config.toml
hidden_size = 256
intermediate_size = 1024
attn_scale = 0.125
parallel_block = false
init_std_up = 0.0736
init_std_down = 0.0
learning_rate = 0.00364
lr_mult_down = 2.0
beta1 = 0.95
lr_head = 0.00792
max_grad_norm = 1.0
schedule = "cos"
final_lr_fraction = 0.1
max_seq_len = 1024
max_steps = 4827
MLP neurons of a small language model. Each row is named by its layer, matrix (gate and up: input weights; down: output weights) and neuron, and shows model dimensions 80-143. Each number is 200 + 30 x the weight over its row's rms, rounded and kept within 0 to 999. A neuron's up and down rows have the sign that makes its largest values positive.
After each neuron's rows, "fires on" lists the tokens most often at its 100 highest values on Wikipedia text that the model never trained on.

L4.gate361,174,221,201,188,179,193,187,139,192,138,214,176,197,193,202,213,190,202,226,205,203,196,224,220,218,247,178,163,156,223,203,159,204,190,213,196,186,215,173,252,172,214,170,178,219,152,200,183,216,192,245,221,218,199,219,187,185,197,207,188,195,221,243,197
L4.up361,266,234,189,188,249,208,163,203,240,183,236,194,182,213,214,192,218,145,221,152,177,216,202,180,231,164,147,180,184,203,238,201,196,186,225,233,202,225,187,205,194,214,182,176,218,144,222,127,196,142,200,214,209,227,239,237,183,219,199,205,187,220,234,199
L4.down361,227,219,210,193,213,214,202,210,245,236,126,219,204,244,180,210,247,189,233,197,218,177,201,174,201,268,217,144,239,137,150,165,182,233,146,195,234,142,235,186,175,178,182,155,180,192,198,203,202,236,218,216,233,211,197,204,191,233,185,206,180,201,215,225
fires on: "and ", "in", "\n", "of ", "re", "ell"

L7.gate84,208,232,244,195,168,212,193,218,200,206,168,208,214,204,165,180,186,246,178,183,213,150,247,202,203,213,192,204,231,213,157,186,240,219,195,214,185,254,201,167,210,186,193,224,201,199,210,164,161,204,231,214,221,202,204,186,218,217,156,175,263,175,250,166
L7.up84,189,186,203,193,237,167,232,229,171,202,166,204,190,249,179,204,172,175,140,226,194,212,240,224,174,176,207,218,179,225,178,205,184,177,229,212,200,240,229,196,237,164,190,210,244,236,223,219,222,155,187,188,221,189,260,194,192,145,162,212,224,193,209,167
L7.down84,173,220,210,167,235,176,195,232,186,189,133,241,222,190,178,187,213,179,186,217,179,242,237,156,178,151,185,178,183,148,186,199,195,180,225,228,170,244,232,204,178,161,201,197,187,242,214,126,229,174,218,198,164,191,218,208,157,235,156,223,206,213,231,201
fires on: "em", "Em", "Rom", "Ed"

L4.gate775,157,174,233,253,266,227,189,188,235,196,176,120,198,157,201,169,210,209,193,196,165,176,204,188,161,182,199,192,181,163,182,201,212,199,184,195,204,189,203,230,186,190,178,189,226,164,231,208,186,194,248,216,230,196,201,217,154,187,195,220,160,174,205,215
L4.up775,196,282,194,228,195,182,231,201,193,238,171,185,212,175,177,197,210,196,231,232,213,155,234,201,153,259,178,147,194,194,190,202,265,155,228,209,238,218,205,176,200,189,192,248,175,212,195,220,231,207,225,175,194,217,187,190,163,171,217,192,178,209,207,181
L4.down775,206,220,196,196,146,128,198,139,197,235,138,144,213,178,220,173,238,211,271,244,248,117,224,171,200,207,210,148,177,220,183,221,170,212,198,232,172,196,198,188,218,150,173,56,237,201,227,219,176,220,178,217,213,172,227,113,215,274,193,182,194,207,230,217
fires on: "\n\n", "of ", "as ", "by ", "with ", ": "

L5.gate147,259,229,234,218,168,200,210,217,203,185,224,186,209,177,216,145,245,201,197,220,227,165,249,241,211,142,205,240,218,215,215,130,232,180,231,184,191,135,241,260,213,185,218,221,267,220,144,216,203,252,197,203,241,219,235,195,196,183,214,180,156,171,204,206
L5.up147,199,199,201,178,180,181,200,151,208,190,162,149,239,165,177,185,148,194,254,151,251,255,179,204,209,237,234,213,223,250,198,225,197,149,202,260,204,196,253,211,204,180,192,158,179,167,232,258,197,245,166,183,163,283,211,183,188,193,180,158,202,188,229,145
L5.down147,221,199,210,174,191,243,197,258,165,245,284,202,221,162,173,156,231,224,203,207,179,221,160,207,206,180,175,258,194,204,212,176,253,182,192,185,193,206,213,211,216,211,191,343,209,208,201,220,233,167,200,172,213,216,202,223,217,196,200,236,177,242,197,218
fires on: "\n", "\n\n", "No", "4"

L7.gate668,227,191,169,223,230,230,217,165,144,176,205,227,175,188,130,230,190,226,163,238,195,245,156,212,214,191,179,177,160,192,182,159,183,140,164,198,251,192,211,224,239,232,163,197,229,195,163,194,206,153,187,182,203,202,259,169,243,224,234,174,182,177,197,196
L7.up668,208,151,213,208,240,189,204,197,196,225,195,199,228,189,153,191,193,156,189,199,226,201,228,238,197,192,162,189,224,204,221,183,194,92,245,175,198,206,234,201,189,233,253,161,218,237,198,210,194,203,145,198,239,193,206,210,212,187,195,155,192,176,235,265
L7.down668,226,146,255,272,227,225,208,164,194,161,219,221,198,237,150,238,199,181,200,190,207,201,258,184,145,188,193,197,213,203,189,178,179,183,192,235,251,231,240,256,159,203,202,103,158,174,184,199,196,237,220,220,174,243,216,175,233,223,227,181,161,196,178,260
fires on: "Te", "Med", "med", "techn", "Mus", "mus"

L4.gate979,213,158,218,214,160,196,226,209,210,147,221,211,163,195,139,156,205,176,215,176,225,204,212,173,238,192,155,198,191,170,201,144,210,238,208,287,160,116,147,239,187,226,185,199,198,145,181,202,200,194,244,179,214,120,190,228,162,210,186,196,216,196,189,195
L4.up979,186,134,211,192,152,209,219,229,218,224,213,195,160,161,204,194,153,223,206,220,228,209,198,184,179,208,213,235,218,171,226,164,234,194,195,250,214,168,231,176,244,242,220,211,234,126,224,187,214,212,183,186,189,206,227,205,136,222,164,179,221,209,229,186
L4.down979,245,210,162,205,158,203,222,184,164,212,247,257,223,199,255,247,178,272,220,158,230,219,229,213,202,229,203,148,187,207,204,189,208,185,218,178,198,178,146,193,186,188,214,127,238,207,239,177,246,206,212,189,206,237,220,178,166,183,251,202,222,101,217,166
fires on: "\n\n", "\n", "al", "es "

L4.gate604,193,180,254,187,217,252,174,184,182,174,263,187,189,222,238,269,189,249,219,249,184,226,187,193,198,188,181,208,237,265,203,183,241,155,233,179,181,220,249,175,210,225,187,213,176,196,165,253,184,178,184,199,192,144,214,186,191,211,199,207,193,190,216,209
L4.up604,202,171,202,182,207,189,201,199,219,213,225,201,133,170,206,236,224,240,190,227,191,214,206,214,198,204,178,182,210,192,250,175,246,150,224,202,185,195,219,221,167,203,167,185,249,213,218,204,167,171,230,199,192,243,188,202,153,200,216,191,162,207,209,227
L4.down604,211,212,165,219,160,227,149,186,205,238,182,231,207,262,152,224,179,193,161,137,218,161,236,216,216,178,256,165,171,180,143,199,179,199,209,222,238,168,199,214,235,195,203,131,179,208,177,231,206,214,214,212,250,257,176,272,197,202,176,170,193,182,233,252
fires on: ", ", "of ", "and ", "-", "ul", "s "

L4.gate379,255,183,168,160,194,165,162,176,209,160,228,181,167,275,231,204,217,139,191,224,245,185,183,200,237,229,170,197,216,183,170,222,208,206,244,202,237,244,218,195,226,206,187,176,168,206,199,231,225,190,248,211,183,182,172,208,201,240,201,235,196,194,151,126
L4.up379,221,166,202,163,197,203,197,220,221,153,216,235,176,160,169,164,238,213,185,182,249,169,194,139,209,229,213,221,252,197,170,247,203,260,184,172,196,226,186,218,181,193,181,267,213,191,154,184,208,209,173,204,244,200,203,215,240,215,185,201,175,208,169,216
L4.down379,164,196,202,219,160,219,180,159,180,200,213,235,216,235,135,177,160,221,255,169,231,207,214,198,161,168,186,214,221,215,238,212,179,187,203,191,211,193,283,171,216,250,196,78,249,253,250,199,194,159,195,235,193,226,180,214,126,214,233,175,176,201,214,248
fires on: "\n\n", "and "

L4.gate555,219,189,259,152,213,253,223,185,238,198,227,183,138,159,255,199,184,173,220,154,168,212,182,231,203,208,191,202,256,204,213,180,148,162,252,231,243,198,207,265,165,220,213,210,218,182,220,157,227,211,167,183,175,187,171,207,206,215,225,202,216,181,192,226
L4.up555,228,205,232,226,198,230,226,229,206,231,205,184,209,193,197,158,209,186,199,278,209,196,173,263,179,189,199,198,214,243,204,217,177,234,165,210,256,206,260,229,227,209,204,238,240,221,187,173,244,189,205,271,249,191,167,243,234,204,213,193,161,200,246,205
L4.down555,233,200,138,218,208,179,149,184,194,222,191,217,162,224,177,159,223,251,189,191,275,196,228,177,209,168,219,207,184,186,179,222,195,109,209,210,191,212,220,182,157,199,204,140,204,196,184,178,214,190,191,186,199,197,207,230,142,206,227,194,182,166,156,214
fires on: ", ", "(", "as ", "is ", "a ", "than "

L4.gate1022,214,179,247,271,242,227,153,222,183,141,281,207,196,161,213,197,211,235,159,209,155,205,211,225,214,235,201,203,261,170,246,238,225,188,193,147,272,218,206,173,212,205,230,215,163,198,163,169,220,187,202,214,184,178,235,212,213,186,247,180,217,219,171,249
L4.up1022,134,190,211,155,176,184,175,172,220,172,239,189,213,236,166,214,180,202,196,174,192,199,191,234,229,242,224,195,180,208,189,221,219,140,207,248,209,179,191,190,239,210,241,185,149,128,161,224,200,185,202,207,197,286,221,230,212,212,195,167,219,174,186,233
L4.down1022,214,198,251,168,184,168,179,180,183,258,202,174,215,191,213,213,194,225,222,227,182,234,194,215,192,212,209,178,194,180,214,220,221,193,173,174,221,208,187,145,169,235,231,153,164,209,206,229,202,184,188,230,180,208,225,208,150,186,208,191,195,204,182,183
fires on: "of ", "for ", "Website", "to ", "is ", "on "

L7.gate1003,183,202,174,194,225,198,194,214,166,186,161,225,186,188,192,221,191,223,269,245,185,200,196,191,224,196,203,180,231,194,179,197,235,195,239,147,167,225,231,200,181,252,246,202,176,152,260,228,221,203,190,171,217,204,205,244,162,168,205,236,184,186,168,167
L7.up1003,180,249,146,199,259,166,258,191,181,161,176,236,207,235,252,184,211,180,168,175,153,211,232,217,182,222,207,202,195,176,147,181,249,169,184,214,244,202,169,189,205,235,116,204,217,218,206,237,143,218,206,139,193,226,196,164,279,223,189,187,208,250,196,202
L7.down1003,196,192,160,209,223,233,204,242,195,196,180,160,169,161,218,235,165,238,267,175,205,154,174,181,233,184,216,193,213,224,177,160,233,234,207,178,171,195,217,149,228,224,218,196,223,181,245,212,215,171,220,168,176,240,241,196,182,137,172,159,158,209,227,226
fires on: "P", "p"

L7.gate584,197,163,234,191,194,212,256,206,182,236,187,189,188,237,184,206,145,202,191,180,240,255,223,225,142,154,178,192,190,225,250,216,175,253,236,251,213,199,185,199,204,222,220,178,262,208,203,221,211,245,195,250,205,170,186,183,218,210,172,168,225,235,214,215
L7.up584,217,224,219,187,200,229,228,251,213,207,199,208,197,208,213,208,175,273,195,221,215,188,163,200,180,263,190,212,195,231,217,205,153,236,214,181,166,219,240,219,198,213,250,151,200,167,238,178,191,202,224,245,211,210,214,172,145,176,194,235,161,188,213,207
L7.down584,247,223,176,215,240,210,175,196,238,220,152,227,252,145,177,170,168,156,259,177,179,235,235,224,187,178,220,156,157,202,172,185,138,150,225,176,216,212,175,194,178,174,156,101,262,189,231,188,187,176,183,189,184,170,200,204,129,225,206,222,203,163,165,149
fires on: ", ", "("

L7.gate964,145,198,201,199,243,203,171,189,244,191,220,181,194,199,193,217,187,227,226,147,200,150,149,137,202,177,222,237,171,206,213,198,166,134,201,228,162,191,176,199,165,202,179,151,287,198,186,232,188,186,230,220,246,269,246,221,175,207,222,178,202,206,209,164
L7.up964,184,185,217,215,214,267,201,172,203,223,205,231,238,210,218,160,144,199,245,187,244,224,235,172,171,244,195,188,149,217,168,190,233,191,190,202,190,246,194,213,217,192,156,179,181,175,158,195,244,101,221,225,180,231,192,236,234,238,160,208,203,203,196,189
L7.down964,179,220,180,206,198,201,213,221,231,237,193,175,193,176,217,200,237,218,175,239,182,243,198,196,217,182,186,203,188,232,256,163,237,191,177,231,184,158,202,223,150,172,183,321,200,274,234,226,169,160,194,220,167,171,161,225,193,242,199,243,204,179,189,220
fires on: "8", "9", "spec", "5", "7", "6"

L4.gate134,225,232,214,164,200,201,190,206,167,181,246,167,175,182,129,148,211,172,153,177,243,203,172,201,224,195,211,242,133,204,154,262,271,230,181,256,154,177,189,198,173,198,153,190,191,157,217,218,215,166,189,154,237,265,239,206,179,167,183,162,190,171,243,217
L4.up134,253,240,193,198,203,198,172,212,195,216,246,189,167,166,198,196,169,209,216,184,295,193,193,240,211,178,178,198,178,153,229,206,223,250,197,199,169,209,169,151,217,228,175,149,215,169,213,208,191,214,237,152,244,210,255,130,165,247,170,209,192,222,242,244
L4.down134,207,185,181,229,180,178,188,177,183,129,131,183,189,226,235,201,215,211,165,142,204,161,235,166,198,192,180,221,215,212,221,168,178,212,156,231,234,154,195,241,196,220,115,85,218,257,199,238,187,220,205,219,221,238,172,184,179,242,235,192,189,165,168,161
fires on: "\n\n", "\n"

L4.gate750,216,225,188,162,196,193,177,189,208,223,218,236,227,219,236,230,184,229,190,215,223,206,219,153,217,156,169,212,172,201,240,204,203,167,198,195,203,175,203,215,179,198,160,277,181,176,216,167,126,170,203,199,204,142,164,215,203,200,230,222,199,202,226,242
L4.up750,212,239,137,203,174,204,189,230,225,197,186,205,188,182,197,211,218,219,172,191,187,231,165,190,248,248,207,207,157,276,163,250,219,168,214,181,212,225,179,207,202,211,175,146,190,170,232,185,224,236,224,204,160,183,195,211,152,225,239,208,227,154,160,260
L4.down750,195,223,136,168,212,204,186,174,217,214,203,174,157,191,217,208,191,118,210,192,199,174,201,182,191,246,202,205,185,203,199,217,213,223,202,285,201,203,193,264,209,182,205,205,157,174,239,186,241,171,231,233,207,204,203,194,199,209,294,227,223,163,158,265
fires on: "and ", "ph", "ag", ", ", "Con", "en"

L4.gate454,203,273,212,210,194,214,242,187,195,194,212,177,151,246,237,229,180,204,185,239,236,224,155,151,171,170,184,193,184,161,238,232,210,191,198,248,204,186,194,237,197,200,165,251,209,218,240,165,191,229,198,198,224,198,270,188,174,189,212,197,236,157,231,146
L4.up454,232,243,193,224,247,185,190,222,204,255,196,207,208,164,236,195,152,196,177,183,254,238,181,224,224,188,190,220,133,230,176,193,249,158,229,220,204,259,178,136,239,217,254,223,208,216,208,194,153,212,202,221,191,211,152,186,196,186,170,166,252,206,164,208
L4.down454,234,153,144,194,217,220,145,197,194,238,178,219,195,157,209,233,224,172,233,206,165,154,210,169,172,215,189,234,173,255,232,219,190,190,258,244,169,221,184,162,163,228,187,212,185,151,163,191,182,253,232,198,155,233,175,204,230,211,207,255,208,183,258,219
fires on: ", ", "was ", "is ", "en", "work "

L4.gate971,197,208,206,269,153,206,212,195,173,237,202,228,219,215,168,254,257,215,222,215,208,156,190,211,210,191,198,214,196,168,262,246,175,159,178,186,215,203,237,237,195,191,128,218,182,213,203,125,201,188,148,176,272,206,237,218,193,177,190,225,198,228,263,199
L4.up971,159,219,157,250,208,226,219,168,159,229,171,215,156,212,175,239,179,208,246,160,181,148,225,172,158,180,189,181,166,188,150,165,173,238,185,191,163,187,257,276,193,251,189,192,191,193,220,143,262,190,259,180,213,180,207,225,185,200,205,229,172,214,271,239
L4.down971,223,259,214,155,205,216,204,168,222,170,109,198,226,207,198,186,242,159,187,168,174,169,170,180,174,170,243,230,267,172,169,197,134,186,217,218,203,162,218,130,184,230,170,132,209,169,194,212,190,253,171,259,144,201,202,213,267,245,177,204,185,180,191,215
fires on: "-", "and ", "of ", ": "

L5.gate479,179,144,179,148,210,201,219,223,181,186,216,170,192,229,231,188,202,185,202,178,251,193,205,253,145,210,234,215,268,231,180,119,224,228,226,227,196,208,136,203,222,174,213,159,233,202,233,211,218,185,242,238,195,148,181,197,201,207,215,211,178,208,209,193
L5.up479,249,177,136,110,193,186,240,182,222,140,216,205,205,270,252,176,198,191,155,246,208,181,118,147,189,240,158,193,168,165,222,232,215,216,211,164,136,170,162,144,133,208,233,179,229,163,188,222,214,77,244,236,206,201,173,157,181,199,225,152,157,190,175,182
L5.down479,152,227,195,134,150,186,171,189,198,196,162,170,213,197,192,202,168,201,193,194,241,230,185,191,180,185,173,176,161,179,215,189,244,181,212,164,202,206,236,237,184,215,214,87,239,227,247,209,153,184,195,229,226,160,147,237,49,205,188,181,178,254,195,211
fires on: "but ", "and ", "with ", "so ", "le"

L4.gate870,207,168,233,171,162,170,173,188,168,206,225,164,223,237,233,159,172,212,227,200,177,168,159,204,211,213,223,175,155,246,198,223,266,201,230,175,235,201,278,159,149,193,216,167,221,187,186,197,163,224,222,208,168,150,256,195,259,184,219,217,231,169,215,178
L4.up870,183,218,208,222,186,162,152,236,189,206,192,165,171,205,225,228,214,237,230,186,158,184,182,209,209,176,242,199,182,191,220,173,203,204,212,180,183,140,164,278,217,191,233,195,206,175,213,193,176,222,188,199,212,233,162,233,227,213,219,175,208,218,176,215
L4.down870,186,235,180,201,192,226,244,207,196,189,199,261,210,208,210,210,169,216,189,217,202,191,186,162,160,229,191,214,243,201,194,205,195,201,189,194,130,255,182,201,202,214,194,86,183,159,216,179,215,173,195,191,216,129,150,139,198,212,187,216,158,186,182,262
fires on: "\n\n", ". ", ".\" ", "\n", "| "

L4.gate576,223,150,182,202,217,154,212,189,200,240,202,201,174,201,200,178,208,176,217,179,220,166,174,216,214,242,169,240,189,218,233,173,142,141,227,218,247,179,201,130,207,231,220,152,203,171,213,216,195,225,177,216,134,187,194,207,221,193,188,145,161,154,191,203
L4.up576,217,201,171,208,213,200,215,238,146,190,246,226,205,252,211,213,179,184,223,151,283,152,243,202,223,252,192,255,218,211,224,164,162,199,196,221,224,181,255,179,150,252,203,239,201,221,230,203,205,198,192,219,167,216,178,165,136,192,199,186,152,151,243,246
L4.down576,202,217,176,183,196,201,187,176,128,161,158,225,157,207,186,246,225,195,199,130,177,213,211,192,218,218,204,186,169,135,190,207,239,232,234,182,185,180,182,160,178,160,145,79,214,180,212,219,171,193,189,188,213,208,219,140,253,196,188,217,217,188,195,191
fires on: "- ", "\n", "\n\n", ": "

L5.gate746,182,215,227,234,171,174,186,189,205,183,186,176,207,187,189,225,171,147,168,173,190,191,179,197,214,216,289,268,196,237,212,168,181,254,218,210,176,230,199,184,145,191,175,173,212,220,200,188,168,206,200,149,189,169,201,212,160,184,223,180,182,249,176,211
L5.up746,240,169,154,153,178,204,175,228,214,191,202,212,161,208,218,171,237,233,210,209,190,213,252,200,203,184,208,223,194,169,198,191,195,170,177,185,205,232,226,223,172,184,152,174,149,160,156,198,175,159,180,172,219,243,180,190,196,210,153,169,215,190,223,211
L5.down746,222,231,183,228,121,209,201,198,185,246,233,209,237,177,164,197,168,203,222,205,225,202,176,175,237,170,181,240,142,163,207,196,252,245,209,186,197,204,228,185,212,222,130,98,189,204,199,199,163,192,176,197,229,211,174,193,198,182,188,216,185,178,230,184
fires on: "===", "| ", "\n", "0 ", "1 ", "=== "

L4.gate126,223,194,189,199,212,213,202,226,188,222,204,179,232,253,183,228,140,239,164,245,236,175,188,250,136,166,205,207,193,195,197,194,174,185,165,190,225,202,193,169,225,170,195,244,220,141,247,238,199,232,207,236,130,184,214,191,220,214,220,164,195,156,213,170
L4.up126,183,211,188,197,164,236,179,172,205,179,189,182,245,188,234,188,241,207,196,190,229,143,183,217,210,151,174,197,167,211,127,200,233,211,191,203,197,209,167,255,187,183,158,176,203,175,190,151,211,224,201,208,214,224,229,189,169,189,198,240,166,221,183,243
L4.down126,176,175,221,185,170,197,181,206,227,266,223,227,158,204,247,187,212,181,251,214,207,222,235,191,154,202,252,214,178,186,211,241,202,210,169,178,197,211,237,142,243,222,211,107,182,236,222,218,206,161,148,196,219,189,215,195,210,226,207,196,214,209,227,141
fires on: "\n\n", ". ", "\n", "er", "\". "

L7.gate467,219,182,204,212,230,171,217,244,232,165,197,231,171,198,182,269,168,250,189,185,151,191,194,198,150,201,195,173,209,180,226,217,174,162,214,176,198,204,232,185,213,272,223,191,220,170,218,149,215,190,108,207,176,198,221,219,255,170,186,190,214,176,218,218
L7.up467,182,240,219,195,208,181,186,170,225,179,157,246,187,226,138,146,205,209,177,219,217,178,181,196,215,276,211,184,182,230,223,247,234,182,204,226,207,221,194,156,166,226,171,176,145,227,150,214,200,230,216,239,172,211,204,147,154,146,205,233,200,183,170,156
L7.down467,192,213,217,181,186,193,177,183,209,220,134,204,215,192,162,174,256,207,231,209,210,202,162,214,249,218,148,206,220,177,243,192,197,178,200,240,250,203,219,181,214,245,149,148,191,178,188,183,192,238,201,222,251,189,216,241,110,170,239,181,191,220,188,164
fires on: "by ", "re", "to ", ": ", "of ", "and "

L5.gate894,104,137,174,215,162,202,171,228,180,209,176,189,162,194,148,261,239,165,193,204,248,201,191,217,272,213,180,164,194,176,243,190,203,190,222,249,216,161,204,221,209,149,174,200,246,159,207,186,189,189,141,195,236,179,178,233,190,173,192,194,205,152,198,153
L5.up894,218,180,181,172,198,195,206,179,167,208,253,197,175,167,202,154,233,174,184,241,232,259,189,214,211,166,213,165,198,164,189,200,151,211,218,273,171,227,216,215,198,170,186,224,194,195,202,177,189,202,203,197,202,170,242,234,213,180,250,210,187,141,166,185
L5.down894,202,235,157,222,232,164,215,186,143,221,240,227,144,189,239,170,217,192,184,195,226,250,162,266,219,195,204,245,174,213,192,221,163,203,215,228,205,242,196,224,226,200,239,211,225,201,255,207,143,178,187,216,193,191,208,221,161,181,223,211,218,154,209,78
fires on: "was ", "became ", "is "

L4.gate550,179,174,197,196,268,203,216,199,162,162,186,198,211,221,201,287,208,168,217,182,208,213,230,213,161,160,190,201,154,173,223,217,151,250,207,208,165,195,192,206,160,191,230,235,206,164,223,199,159,156,183,189,234,147,206,181,185,228,212,187,198,236,175,224
L4.up550,165,211,176,201,167,184,223,238,184,235,130,172,185,168,174,177,234,155,206,195,177,208,175,189,202,215,221,210,201,204,177,195,212,172,218,205,215,215,229,200,194,151,248,171,265,153,189,190,172,197,242,206,185,266,202,163,214,203,166,210,201,218,218,168
L4.down550,228,140,173,232,247,225,190,214,200,276,181,254,229,173,169,163,233,187,223,227,174,209,166,240,177,229,202,217,205,191,168,229,201,205,178,252,195,258,250,242,243,184,199,177,182,188,194,257,212,217,255,270,232,166,204,218,172,192,242,188,183,185,165,214
fires on: "5", "1", "8", "7", "3", "4"

L7.gate311,213,207,200,161,254,164,218,199,209,221,234,203,218,175,177,200,237,151,219,169,171,220,220,159,165,232,207,172,170,225,246,162,154,188,180,196,151,152,213,177,222,222,259,219,200,148,197,200,306,236,184,201,159,210,188,239,254,218,146,233,219,182,212,207
L7.up311,172,214,158,185,264,209,166,165,167,182,182,197,155,210,222,255,207,204,191,224,240,177,225,201,209,232,217,242,207,178,217,202,178,176,175,221,188,201,221,215,239,224,198,263,196,214,195,160,242,176,189,165,221,205,203,230,214,148,228,205,202,232,195,191
L7.down311,245,190,136,223,205,207,187,221,193,169,213,148,222,221,195,167,181,197,234,227,206,181,166,153,187,210,141,201,220,177,176,183,203,186,157,184,234,179,208,227,251,221,181,228,259,179,192,226,177,195,193,157,249,236,160,184,180,149,233,218,217,193,211,207
fires on: "Jos", "el", "is", "Thom", "ep", "ab"

L5.gate989,204,97,155,153,217,225,240,201,191,212,205,164,217,204,193,197,174,223,211,180,235,172,189,215,212,175,168,156,203,277,156,167,170,210,239,200,214,219,144,167,164,247,161,201,245,161,177,148,222,200,194,163,179,189,274,206,231,164,237,133,168,202,201,198
L5.up989,217,198,214,181,180,193,199,171,199,198,152,191,198,169,234,189,240,149,184,219,215,187,221,196,133,223,178,254,206,247,213,244,154,242,195,196,191,206,186,193,170,192,164,248,161,220,230,146,209,181,201,182,219,207,190,187,216,232,245,168,192,158,175,229
L5.down989,200,226,179,143,182,198,196,219,160,215,201,272,205,193,223,201,218,203,190,182,168,216,244,164,157,263,286,277,201,173,194,242,173,221,210,237,176,193,152,179,182,200,194,152,196,190,251,173,203,194,211,190,245,220,251,153,180,227,227,208,213,248,205,243
fires on: "\n"

L4.gate111,222,214,243,184,195,202,167,149,213,179,178,202,225,166,165,185,207,245,190,221,170,184,201,218,238,171,200,253,179,222,222,210,190,243,193,278,209,187,158,223,200,169,181,266,201,199,211,164,196,209,228,217,256,143,234,240,211,208,186,195,201,200,188,203
L4.up111,233,206,161,209,175,220,222,223,230,197,268,235,200,218,190,176,248,173,232,205,263,234,250,181,198,165,176,164,219,190,212,194,203,245,228,227,237,212,184,171,201,157,190,167,207,220,201,161,181,173,163,138,177,226,177,228,160,199,203,147,174,194,182,166
L4.down111,220,215,157,185,149,132,195,239,170,161,220,195,203,218,262,211,204,172,230,166,250,169,210,153,184,182,268,197,174,177,179,195,198,208,173,170,181,156,238,198,182,222,202,148,212,226,257,174,191,198,156,251,218,274,163,191,204,180,211,188,196,225,223,210
fires on: "\n\n", "\n  ", "\n"

L7.gate703,186,205,205,149,195,184,200,197,190,191,183,182,144,226,235,242,172,250,168,181,196,201,166,118,228,242,225,173,191,175,207,223,186,220,258,169,194,192,207,222,176,209,180,224,194,198,174,222,216,246,191,253,164,220,205,186,170,201,195,216,233,183,163,198
L7.up703,240,248,188,199,180,187,152,253,208,167,192,148,168,226,193,228,223,189,223,177,187,173,223,234,160,212,199,216,187,190,195,170,229,215,199,193,239,159,185,206,194,177,237,144,128,243,198,237,197,230,164,181,218,192,266,181,213,218,182,242,198,235,197,188
L7.down703,195,171,205,164,166,176,194,249,205,234,138,204,207,173,204,193,162,192,227,180,213,237,213,220,197,191,231,175,193,172,206,204,195,251,149,182,185,176,191,192,167,195,206,220,154,238,197,227,180,207,195,246,210,107,202,229,221,205,212,202,202,182,163,178
fires on: "im", "O", ".", "Tim", "dem"

L5.gate15,196,185,186,138,203,167,148,175,221,205,201,202,217,223,194,189,120,167,268,180,218,195,165,204,193,185,232,166,154,213,215,190,226,188,190,161,156,164,211,182,238,196,251,101,166,198,177,232,198,180,193,209,184,210,209,184,115,218,218,187,208,118,228,202
L5.up15,206,177,157,213,128,193,254,180,193,159,178,189,230,218,197,211,247,234,210,214,177,211,254,187,227,175,204,211,227,192,177,242,228,225,167,224,259,213,218,185,194,274,197,256,164,214,226,188,183,218,255,192,177,205,205,191,183,212,249,173,238,166,247,238
L5.down15,201,194,210,190,219,227,219,268,247,207,260,182,203,199,179,199,193,165,200,224,227,232,154,248,196,190,217,195,177,225,213,194,200,183,259,200,143,177,184,216,205,174,207,368,158,199,221,238,199,142,206,195,208,213,175,229,223,185,156,229,193,218,177,163
fires on: "\n\n", "\n", ". "

L4.gate516,149,212,232,238,199,214,210,175,197,170,148,253,194,189,183,186,206,198,184,190,208,232,142,141,233,199,261,204,185,200,210,131,229,208,172,225,208,226,220,227,193,162,208,246,183,135,184,224,227,210,172,254,189,220,259,149,206,164,207,252,172,190,183,233
L4.up516,167,202,162,163,160,162,185,223,160,194,271,250,188,210,172,238,211,235,216,210,198,183,220,160,205,205,198,190,228,208,203,178,232,144,227,209,211,231,126,229,186,168,254,199,177,210,158,216,179,175,173,158,172,208,163,185,230,164,225,187,210,217,249,236
L4.down516,201,223,116,210,226,193,152,207,191,186,213,268,175,218,213,185,201,194,193,221,219,206,145,169,185,182,194,177,146,211,221,181,205,205,216,218,214,239,175,191,183,238,245,149,172,170,214,196,191,189,206,184,189,200,192,186,201,207,252,167,177,220,236,192
fires on: "- ", "for", "ear", ": ", "et", "sy"

L7.gate618,208,178,196,211,212,182,210,214,196,205,157,202,164,213,222,206,194,236,183,188,185,242,196,145,207,198,185,232,189,183,265,188,158,185,275,206,223,185,202,210,239,178,182,200,217,238,189,249,162,176,220,182,226,147,169,209,156,233,187,178,245,181,185,215
L7.up618,167,193,204,151,169,230,135,229,253,182,194,227,200,152,198,214,199,173,181,181,176,259,163,195,215,248,209,161,159,225,168,198,157,173,201,224,192,221,214,166,238,203,176,238,241,225,216,184,166,217,190,222,173,162,184,212,143,187,187,225,197,166,172,202
L7.down618,188,214,199,214,158,194,224,198,238,196,216,165,170,217,280,166,195,214,171,202,197,221,208,205,185,159,184,170,255,224,212,179,164,211,225,209,203,217,136,173,154,210,222,242,209,168,182,245,168,190,207,211,207,185,221,220,168,206,257,255,191,174,182,151
fires on: "im", "was ", "di", "is ", "been "